config = dict(
    num_hidden_layers=12,
    hidden_size=320,
    num_attention_heads=10,
    num_key_value_heads=10,
    head_dim=32,
    intermediate_size=1280,
    vocab_size=9078,
    hidden_act='swiglu',
    norm='rmsnorm',
    norm_place='out',
    norm_eps=1e-06,
    positions='rope',
    rope_theta=10000.0,
    rope_fraction=1.0,
    qk_norm=True,
    attn_scale=0.177,
    bias='none',
    tie_word_embeddings=False,
    parallel_block=False,
    init='trunc',
    init_std_qkv=0.0312,
    init_std_o=0.00638,
    init_std_up=0.0312,
    init_std_down=0.00638,
    optimizer='adam_variant',
    learning_rate=0.00137,
    beta1=0.9,
    beta2=0.95,
    weight_decay=0.14,
    lr_head=0.00936,
    warmup_steps=372,
    schedule='wsd',
    decay_fraction=0.604,
    decay_shape='pow',
    final_lr_fraction=0.05,
    batch_tokens=65536,
    max_seq_len=1024,
    doc_mask=True,
    train_tokens=409600000,
    max_steps=6250,
    dataset='wikipedia_en',
)
MLP neurons of a small language model. Each row is named by its layer, matrix (down: output weights) and neuron, and shows model dimensions 48-143. Each number is 50 + 10 x the weight over its row's rms, rounded and kept within 0 to 99. A neuron's up and down rows have the sign that makes its largest values positive.
A block is one neuron, or neurons of one layer that tend to fire together. After each block is what it responds to, as a language model described it from the Wikipedia text at the highest values.

L5.down313:65 26 62 44 41 45 57 34 36 51 47 45 40 45 41 48 63 45 42 33 42 60 56 42 64 34 51 52 56 69 40 44 65 59 35 53 51 56 29 53 51 43 50 59 51 57 55 51 28 67 68 46 47 48 34 45 34 57 41 62 46 57 57 67 48 46 52 70 51 52 51 52 49 36 49 27 41 57 55 51 41 58 54 42 36 54 33 65 55 49 45 48 54 64 34 54
L5.down567:53 43 54 59 40 48 39 56 46 63 47 42 65 22 31 57 45 53 36 60 44 44 45 43 51 52 59 58 47 58 50 57 23 31 48 52 55 45 50 64 47 67 35 35 60 52 52 76 53 31 59 54 50 48 45 48 58 44 37 42 48 54 52 20 52 43 54 48 58 50 34 56 48 42 59 44 39 56 37 46 72 66 55 52 56 51 42 30 57 46 56 74 54 41 52 48
L5.down937:59 70 43 74 44 38 50 67 51 42 67 52 50 42 42 43 43 67 41 46 35 30 40 45 49 42 41 59 48 63 49 58 58 59 61 54 47 42 48 56 45 54 42 50 44 42 71 58 44 31 47 31 40 56 47 59 62 55 35 44 51 51 58 56 44 57 53 49 56 60 39 37 68 57 48 65 45 59 30 49 39 52 44 51 52 43 47 41 49 49 44 34 40 44 41 53
L5.down993:38 45 70 59 56 37 45 50 42 55 59 59 46 32 40 36 64 55 32 44 51 48 60 45 58 43 62 47 61 50 45 58 42 42 41 39 44 44 31 39 55 37 24 64 46 35 65 61 47 69 51 41 31 54 53 53 49 39 74 52 67 60 45 42 51 34 48 47 54 52 47 41 61 54 45 60 35 66 44 51 49 54 60 54 48 49 42 56 34 60 54 42 32 58 51 48
Decimal digits ending numbers. Fired by the digits after a decimal point that end a numeric value, mostly in stats, results and election tables, as in 5.00, 57.62, 51.7.

L3.down167:51 45 76 52 46 57 45 40 35 40 56 44 52 48 43 40 48 59 35 66 61 57 66 43 59 69 39 44 48 57 60 49 50 29 46 43 41 31 58 62 52 31 65 52 50 57 49 50 66 60 33 58 53 54 47 52 39 46 56 61 31 41 45 48 35 62 49 71 36 67 67 35 60 49 26 53 51 43 48 52 46 46 49 58 58 57 58 58 52 47 40 53 35 58 50 43
L3.down255:45 36 65 44 45 54 45 47 36 28 55 36 58 43 46 50 60 51 25 52 52 56 58 47 51 66 57 54 34 45 54 49 52 39 48 39 60 63 46 47 51 49 50 65 40 46 43 49 63 52 36 44 52 53 46 68 42 69 55 43 45 40 52 57 35 65 40 50 53 41 41 57 33 63 38 42 37 48 66 48 55 54 49 59 31 48 61 42 50 50 58 51 36 44 36 37
L3.down403:63 56 40 39 45 56 64 50 52 52 50 48 51 48 34 46 49 46 38 43 43 33 57 44 56 53 37 51 37 60 56 51 53 52 38 59 68 57 57 35 47 38 60 47 56 44 40 47 49 42 62 58 57 68 51 65 59 58 31 62 38 42 62 60 50 51 51 56 63 61 55 61 62 46 51 57 42 76 44 52 47 46 42 53 40 60 62 65 44 39 41 55 53 50 61 57
L3.down457:39 63 52 35 58 51 44 46 53 49 64 46 54 25 31 54 54 43 46 35 46 59 49 53 43 61 46 46 53 64 61 43 47 50 44 50 50 38 75 50 56 38 57 47 49 48 62 36 69 73 54 37 51 47 48 48 61 32 71 74 61 58 54 54 41 34 48 33 47 60 54 59 42 40 36 54 72 57 54 71 36 46 46 50 47 52 54 37 55 39 47 62 48 56 36 54
L3.down538:25 45 62 51 52 50 33 47 48 69 43 57 49 40 27 31 33 46 58 59 59 43 65 48 47 61 43 54 50 21 48 46 30 41 64 61 56 47 58 55 61 55 33 47 39 63 28 53 48 47 39 55 34 65 42 55 40 41 67 63 57 68 37 40 64 41 48 53 48 62 57 41 58 44 55 49 54 66 40 54 39 37 41 37 53 60 72 47 57 33 48 53 47 36 40 39
L3.down758:44 67 37 49 50 57 46 70 43 57 39 41 46 44 37 47 47 51 33 44 36 28 52 64 36 33 46 53 49 58 72 43 45 60 57 50 37 50 68 45 48 45 46 53 58 58 55 51 51 42 53 43 48 43 62 46 60 55 48 47 33 61 45 58 39 47 50 47 60 45 53 35 50 33 51 56 43 48 62 57 67 49 58 61 61 33 39 39 47 43 54 56 54 48 50 59
L3.down786:63 41 64 49 67 36 50 69 46 38 47 61 71 47 48 62 61 60 59 55 34 47 52 44 48 47 59 44 54 54 52 60 41 70 48 46 44 56 43 40 68 45 65 59 50 37 47 46 53 51 48 58 45 40 29 46 39 48 52 34 66 30 57 54 52 33 60 39 63 46 54 51 61 55 51 47 39 23 57 53 42 73 54 47 53 43 70 67 57 40 75 66 47 60 46 45
L3.down820:61 33 53 55 46 38 51 52 34 48 43 56 46 45 34 52 35 37 41 44 50 60 49 44 36 73 26 52 56 26 40 58 52 52 58 32 57 35 52 53 54 55 47 49 63 48 31 48 58 51 61 61 46 61 59 50 38 65 59 77 57 57 52 33 59 55 53 36 59 57 54 71 46 45 53 29 45 63 74 45 48 44 45 55 43 48 54 48 51 26 63 49 64 55 49 52
L3.down842:50 58 60 57 40 52 42 55 37 57 33 43 60 57 51 54 35 64 47 48 50 38 35 34 34 45 46 53 16 39 60 51 62 51 43 54 23 47 28 49 50 50 54 54 46 61 46 52 62 33 50 53 45 52 47 73 47 42 57 60 55 42 51 51 43 48 49 38 57 42 52 64 52 66 47 44 49 44 45 47 42 51 55 49 46 46 54 64 60 64 51 59 48 52 46 44
L3.down870:51 43 45 31 45 14 41 49 41 54 56 47 55 50 47 56 52 44 44 36 55 34 52 44 47 35 55 50 41 50 51 46 59 56 55 50 42 40 51 53 47 64 43 60 46 76 66 30 61 56 32 59 51 56 34 48 67 56 53 48 39 48 56 52 43 63 47 56 61 47 38 49 51 39 68 27 43 52 38 64 40 52 46 35 52 41 55 63 53 64 39 45 60 38 58 40
L3.down895:61 54 48 57 48 47 31 55 43 45 26 66 52 54 50 47 52 58 52 49 44 60 56 40 53 47 58 48 53 51 49 57 52 55 40 51 57 66 57 45 38 51 48 52 59 37 56 48 52 69 54 48 40 50 33 60 54 53 38 47 66 54 44 58 39 52 71 58 44 52 38 49 52 56 49 56 54 67 40 38 55 63 50 42 57 26 58 28 48 50 62 67 49 33 49 54
L3.down914:45 54 41 47 50 39 39 49 39 53 20 54 39 53 49 45 44 52 45 56 44 47 47 60 59 54 42 51 43 49 58 49 62 58 45 50 43 51 35 48 64 55 54 49 47 40 72 45 72 48 41 51 46 35 37 46 46 78 56 52 37 43 46 57 61 51 34 61 56 40 59 51 67 31 48 38 38 38 61 46 46 53 44 52 44 33 50 52 46 37 29 44 33 57 48 54
L3.down946:67 39 53 54 52 58 50 44 63 60 46 52 42 39 32 52 47 53 52 55 39 22 53 64 52 48 52 55 47 50 67 64 48 46 40 60 49 51 55 51 42 46 67 46 53 34 43 46 77 49 64 48 57 43 36 58 37 56 57 42 46 44 56 48 53 39 58 68 49 71 51 57 48 36 49 54 42 65 46 68 64 45 48 59 36 52 57 34 39 36 59 49 51 48 44 43
L3.down1050:46 61 55 55 37 45 57 37 40 61 62 46 58 50 22 44 40 62 39 58 43 49 54 40 43 47 61 32 45 55 40 54 48 46 53 33 60 36 54 43 30 53 51 55 48 44 58 49 61 49 48 49 49 62 46 55 57 51 51 52 61 60 59 47 58 50 49 55 56 58 28 37 61 62 56 60 32 56 50 57 48 45 55 59 53 72 36 54 42 59 38 37 41 65 56 45
L3.down1078:44 44 58 58 69 71 43 33 46 61 51 46 69 36 38 42 37 51 46 52 57 43 55 46 37 56 40 65 57 38 39 60 47 48 56 54 51 63 52 46 52 48 68 64 54 73 46 50 39 41 47 63 52 53 41 70 40 51 62 65 53 54 42 37 51 46 47 47 40 47 52 71 54 57 45 60 37 44 64 57 52 43 44 71 44 52 42 54 41 37 44 49 44 57 49 48
L3.down1141:45 69 44 61 36 47 36 30 40 45 67 51 54 59 36 47 53 42 43 53 34 65 46 59 63 39 64 52 56 39 49 57 54 39 51 37 51 43 68 59 51 46 59 43 53 59 43 47 44 39 44 61 36 32 46 62 50 43 44 50 49 69 34 54 66 50 57 46 47 59 43 58 61 49 61 41 20 57 44 71 53 53 37 52 41 63 50 30 36 47 44 63 53 48 49 54
Digits in large numbers. Digit pieces inside multi-digit figures, especially vote totals, turnout and attendance counts in tables or dollar amounts, such as 220,14'2' and $28,'85'4.

L5.down79:46 57 44 34 50 48 48 61 61 56 48 72 45 44 44 61 48 46 47 47 53 57 52 53 71 72 51 59 40 63 63 45 60 50 47 71 62 60 42 43 49 55 60 51 51 46 53 51 52 55 44 50 50 44 50 49 52 66 41 48 44 52 48 62 21 55 54 48 63 57 57 48 60 60 54 46 54 55 39 52 70 50 35 50 35 52 36 46 39 51 55 67 50 53 50 47
L5.down137:56 70 38 38 51 42 47 31 48 63 50 61 29 54 48 52 49 56 43 41 39 58 54 46 58 67 62 60 62 56 49 40 33 54 46 54 46 42 56 60 46 51 57 61 56 37 53 43 37 64 47 69 42 38 23 51 58 48 60 48 46 46 42 52 35 52 53 56 45 50 51 53 43 39 34 38 66 53 41 49 37 50 51 66 53 53 55 66 39 51 69 64 62 39 33 55
L5.down146:50 45 49 42 48 59 60 51 71 31 81 48 38 64 27 53 60 40 47 59 69 64 74 52 47 63 53 49 53 39 38 42 54 76 54 47 52 56 50 60 54 45 62 55 42 63 46 58 56 57 63 65 56 41 45 63 48 38 52 41 43 51 41 57 47 58 52 56 59 58 52 62 34 47 48 39 33 56 47 50 54 48 37 38 52 52 47 50 43 60 55 57 58 54 64 41
L5.down961:63 65 51 44 47 50 48 50 49 68 40 60 66 35 46 61 47 30 54 44 48 42 53 51 67 66 55 64 53 65 55 59 45 64 72 66 34 58 49 53 40 51 46 44 67 29 61 69 35 36 38 68 38 36 50 63 53 58 48 35 26 50 41 68 50 72 45 49 58 64 54 33 47 48 57 38 64 56 43 39 55 62 54 56 56 60 47 54 45 63 53 46 49 49 38 41
End of full names. Final token or word piece that completes a personal name, usually the surname, in tables, cast lists and rosters, such as Thomas, Suz-uki, Milojev-ić; occasionally place names like Mil-ford.

L3.down244:45 55 60 52 43 44 53 49 58 35 49 30 58 55 59 57 57 50 56 43 44 54 32 42 53 52 59 56 59 56 56 42 51 24 41 36 50 62 22 42 58 55 51 45 51 47 50 50 45 59 47 51 71 42 48 40 56 50 33 48 48 64 53 66 39 44 54 52 40 51 52 29 16 53 35 62 64 40 69 56 47 61 49 53 44 33 56 43 64 50 53 39 47 52 55 58
L3.down252:44 41 59 35 52 53 38 49 52 56 39 56 40 58 74 57 57 47 52 44 48 61 40 31 52 42 44 53 56 61 42 42 61 31 48 51 54 48 43 51 60 76 45 50 49 51 25 52 57 49 34 50 66 53 35 43 51 46 41 53 76 54 54 40 64 47 45 41 57 44 45 52 44 62 42 42 46 27 56 66 45 49 46 50 44 56 39 32 68 47 49 50 34 66 58 58
L3.down294:38 33 56 58 50 42 56 58 56 73 29 51 41 57 67 50 50 54 45 37 52 43 46 51 47 38 71 40 52 46 50 41 62 33 42 66 40 56 39 69 43 42 66 59 47 64 54 54 36 78 59 62 49 50 39 40 38 39 52 39 48 53 30 43 49 51 50 56 55 56 49 62 57 54 55 58 54 56 61 40 46 50 41 30 46 32 58 52 44 58 64 41 58 60 50 49
L3.down325:60 37 67 54 76 69 35 56 48 52 41 47 59 48 36 48 44 36 53 22 42 55 56 31 55 48 56 58 43 37 57 37 44 35 41 45 55 37 53 37 45 48 39 35 43 57 38 37 52 47 60 52 58 64 50 70 47 50 61 37 63 48 55 61 37 55 35 39 43 75 35 43 60 51 50 52 61 44 43 76 48 50 48 43 43 47 55 40 75 53 71 54 52 54 47 63
L3.down601:50 58 40 30 36 47 51 48 53 45 58 38 62 60 43 46 60 46 60 41 36 54 36 35 40 60 48 51 58 75 45 51 38 32 45 47 47 58 44 43 45 58 34 69 54 33 59 53 45 55 57 40 48 41 58 38 61 52 41 56 56 52 57 53 52 67 60 49 43 42 52 43 26 49 43 68 54 63 53 62 59 49 49 55 31 34 54 45 66 48 29 48 43 64 58 54
L3.down614:45 38 40 55 56 46 54 49 43 38 40 37 40 58 47 46 62 67 62 44 28 51 46 52 61 38 64 35 55 67 44 44 47 51 58 50 45 59 55 60 43 58 40 45 40 45 52 51 47 55 25 64 57 48 30 32 66 64 48 39 57 50 68 31 75 36 56 42 47 59 70 59 50 54 77 54 49 52 47 52 53 47 50 52 53 44 47 42 53 52 44 65 43 45 54 47
L3.down628:51 53 53 62 48 67 55 61 43 54 63 25 61 65 55 59 46 65 46 44 42 72 44 52 52 48 66 58 47 57 51 42 55 52 33 49 58 62 50 65 36 47 42 57 56 33 53 54 27 57 46 51 49 58 39 33 56 57 36 37 48 58 53 72 57 53 58 48 30 47 52 31 43 62 53 58 57 49 66 46 52 53 36 59 61 47 60 47 53 38 58 54 31 41 31 48
L3.down661:41 62 47 48 44 39 55 53 34 38 61 44 50 51 51 67 49 40 45 38 51 47 67 67 44 47 52 62 57 52 39 46 49 47 52 43 43 49 53 36 50 43 48 53 44 26 56 30 53 56 46 69 60 43 65 42 44 47 33 52 53 40 39 44 37 47 51 66 42 57 42 53 38 40 69 62 53 57 63 41 62 46 56 57 65 56 31 51 59 50 35 32 42 49 41 59
L3.down676:58 62 57 38 44 41 58 45 60 34 47 37 50 66 67 58 60 45 49 36 43 58 40 46 49 52 56 56 63 65 64 41 53 49 33 43 42 54 24 29 45 60 47 70 42 37 50 48 43 61 57 45 56 56 53 41 59 60 40 38 54 59 60 54 43 63 48 47 47 50 50 37 31 56 40 63 66 35 62 66 47 55 53 59 43 37 44 45 46 46 40 46 42 42 65 59
L3.down685:39 45 49 69 52 53 50 47 65 54 60 58 43 33 61 63 44 51 72 49 61 40 48 54 48 64 67 45 54 39 55 43 54 68 62 49 57 58 42 50 54 66 61 42 42 43 40 32 39 46 50 57 60 51 61 53 55 58 56 65 49 71 68 34 43 55 40 58 44 41 54 37 25 61 54 35 46 44 42 57 47 63 49 59 51 57 37 41 39 43 68 43 40 42 74 34
L3.down751:57 67 46 53 45 36 45 18 40 43 38 63 53 46 48 40 51 48 54 44 48 51 23 64 41 42 46 40 56 45 80 29 49 53 55 71 55 40 47 44 58 42 50 51 41 46 32 43 54 63 41 54 49 52 64 56 43 63 57 54 36 67 50 38 57 64 56 40 37 36 51 40 53 44 43 40 60 37 42 69 46 37 44 47 45 37 40 37 61 51 59 67 59 43 39 54
L3.down858:61 54 58 46 41 50 44 45 49 31 54 39 48 63 57 49 47 44 60 44 45 58 32 40 45 64 55 64 44 60 52 35 54 40 32 57 55 51 39 36 50 57 27 64 35 58 47 41 48 61 42 54 65 37 47 47 60 65 37 60 50 71 51 51 35 57 51 36 38 57 53 24 30 59 40 66 63 50 61 49 44 62 43 73 44 47 47 38 40 56 53 44 38 44 56 64
L3.down944:57 70 59 63 47 48 46 47 64 36 32 50 56 61 52 56 34 57 46 29 50 45 48 57 52 67 50 45 35 49 70 40 47 42 47 59 33 41 43 55 54 39 53 36 50 42 59 54 51 47 72 42 62 48 55 44 51 60 51 40 40 60 40 50 35 46 48 45 44 71 47 58 28 63 59 69 48 46 58 60 35 55 47 60 47 54 57 75 55 50 52 45 40 59 71 52
L3.down971:59 41 52 60 52 42 58 38 67 72 72 57 39 41 71 40 43 62 50 65 54 63 35 45 55 61 66 45 76 43 36 56 49 36 64 73 27 48 56 58 55 45 52 50 48 61 59 58 46 41 65 49 30 57 38 35 44 59 54 50 41 54 52 66 37 55 56 37 64 49 56 40 51 57 60 54 57 59 49 61 48 53 49 51 52 48 56 53 40 44 60 47 34 49 53 45
L3.down1096:61 44 48 49 62 42 49 53 52 62 35 52 65 58 41 58 68 46 43 49 47 54 32 45 56 37 56 53 25 52 56 41 47 47 49 62 41 59 53 61 63 56 27 65 60 42 52 46 60 45 51 53 61 60 44 62 76 46 49 47 56 79 63 50 38 47 54 62 42 61 50 43 37 64 48 46 53 37 53 50 65 60 53 39 56 37 40 23 68 60 64 60 48 53 49 61
L3.down1168:56 46 67 52 70 47 32 57 77 44 50 42 55 51 37 58 39 41 45 47 49 48 29 55 58 33 44 44 61 44 42 57 62 48 62 47 37 58 47 61 53 52 57 61 51 55 45 53 58 51 58 56 54 37 67 61 40 46 68 44 54 81 57 60 57 66 52 51 48 43 59 48 49 54 27 45 52 59 42 61 58 53 33 39 20 40 50 52 56 65 48 49 45 50 60 64
Personal name tokens. Given names and surnames inside people's full names, often after a relation word, comma or table bar, such as Alexander, Samuel, Williams.

L4.down1178:45 56 51 48 50 66 53 67 67 45 38 42 48 46 46 60 47 36 50 58 42 41 67 68 50 58 41 44 57 51 42 73 53 52 63 58 57 58 45 45 63 52 51 37 55 60 57 48 80 58 55 67 43 50 42 63 47 36 56 50 72 56 47 52 60 56 41 43 39 54 42 54 41 50 66 67 39 66 61 47 66 43 54 44 63 58 51 16 51 51 40 52 45 64 72 42
Start of a predicate complement. Opening quote marks, and sometimes an article or a compound hyphen, that begin a description or name after called, described as, was, or the, e.g. calling it "one of…, nicknamed the "Year".

L4.down721:49 41 60 65 41 51 30 52 50 40 37 59 42 55 54 38 62 60 37 62 46 48 50 43 54 35 51 53 52 80 54 39 45 51 38 39 50 67 23 55 53 45 58 39 44 50 38 42 59 48 45 31 43 54 46 57 44 57 55 63 41 47 43 63 50 48 55 42 44 53 36 52 57 73 55 46 50 42 20 52 45 45 52 46 56 39 46 56 46 36 69 46 55 47 57 50
Personal name completions. Final token of a person's name, mostly surnames or their last piece, in lists, tables, election results and rosters, e.g. Johnson, Hend-erson, Poit-ier.

L5.down369:38 60 49 59 26 53 42 70 53 51 36 52 60 57 55 56 67 38 50 55 35 47 49 69 23 69 34 48 56 49 67 51 54 58 62 58 44 57 46 45 57 37 56 57 44 57 43 62 33 49 40 37 50 56 47 51 45 29 63 47 53 34 60 34 83 42 44 56 28 49 74 53 61 57 50 55 51 36 48 48 50 49 61 69 50 60 49 36 62 38 63 48 62 42 54 61
L5.down392:25 49 57 52 73 48 57 72 54 30 32 40 65 70 49 62 49 44 54 44 56 40 64 53 58 37 37 60 55 47 53 50 66 47 44 44 53 31 31 48 55 50 48 60 58 61 54 54 54 67 51 54 38 42 45 61 42 48 51 40 55 52 39 48 81 63 46 47 38 53 61 56 47 46 52 63 45 61 50 55 36 37 45 51 40 60 41 18 59 59 46 48 32 47 55 55
L5.down821:40 59 46 55 52 53 27 49 45 44 34 47 58 40 47 63 47 58 67 49 29 41 39 50 60 61 59 53 56 43 52 45 45 53 36 65 38 55 49 48 41 62 55 59 60 61 44 73 50 58 33 52 60 53 48 66 56 39 60 52 53 67 53 51 51 63 45 57 51 35 57 27 48 27 52 45 43 66 62 37 69 42 62 71 47 43 40 61 52 51 48 53 59 53 36 55
L5.down834:49 33 46 53 47 60 44 56 65 42 50 39 35 42 60 29 67 42 60 60 49 60 36 62 49 52 42 50 47 54 57 53 78 60 55 55 46 56 52 51 43 57 41 36 62 42 72 38 53 64 44 43 43 52 54 58 61 36 51 36 52 50 65 78 73 40 61 45 46 48 65 57 44 51 43 50 48 68 54 43 60 40 50 52 49 43 71 57 48 54 66 49 53 47 54 39
Opening quotes and "of". Opening quote marks before a short quoted phrase (a "mimeo revolution", an "immediate classic") and "of" after one, none, Class, League.

L4.down177:33 51 49 68 41 41 45 42 42 47 56 37 65 61 51 53 33 56 49 54 57 60 69 50 59 64 53 53 48 60 60 47 56 44 49 59 32 41 50 41 45 42 64 54 47 54 51 59 31 65 49 59 52 42 47 63 59 75 68 49 39 49 50 44 55 63 56 65 53 49 50 47 44 46 60 40 68 39 69 47 51 69 49 61 40 44 46 48 50 62 34 37 40 31 56 55
Number completion tokens. Final digit chunks that complete a multi-token number, often in wiki tables: vote counts (72,885), attendances, and years (2020, 1954).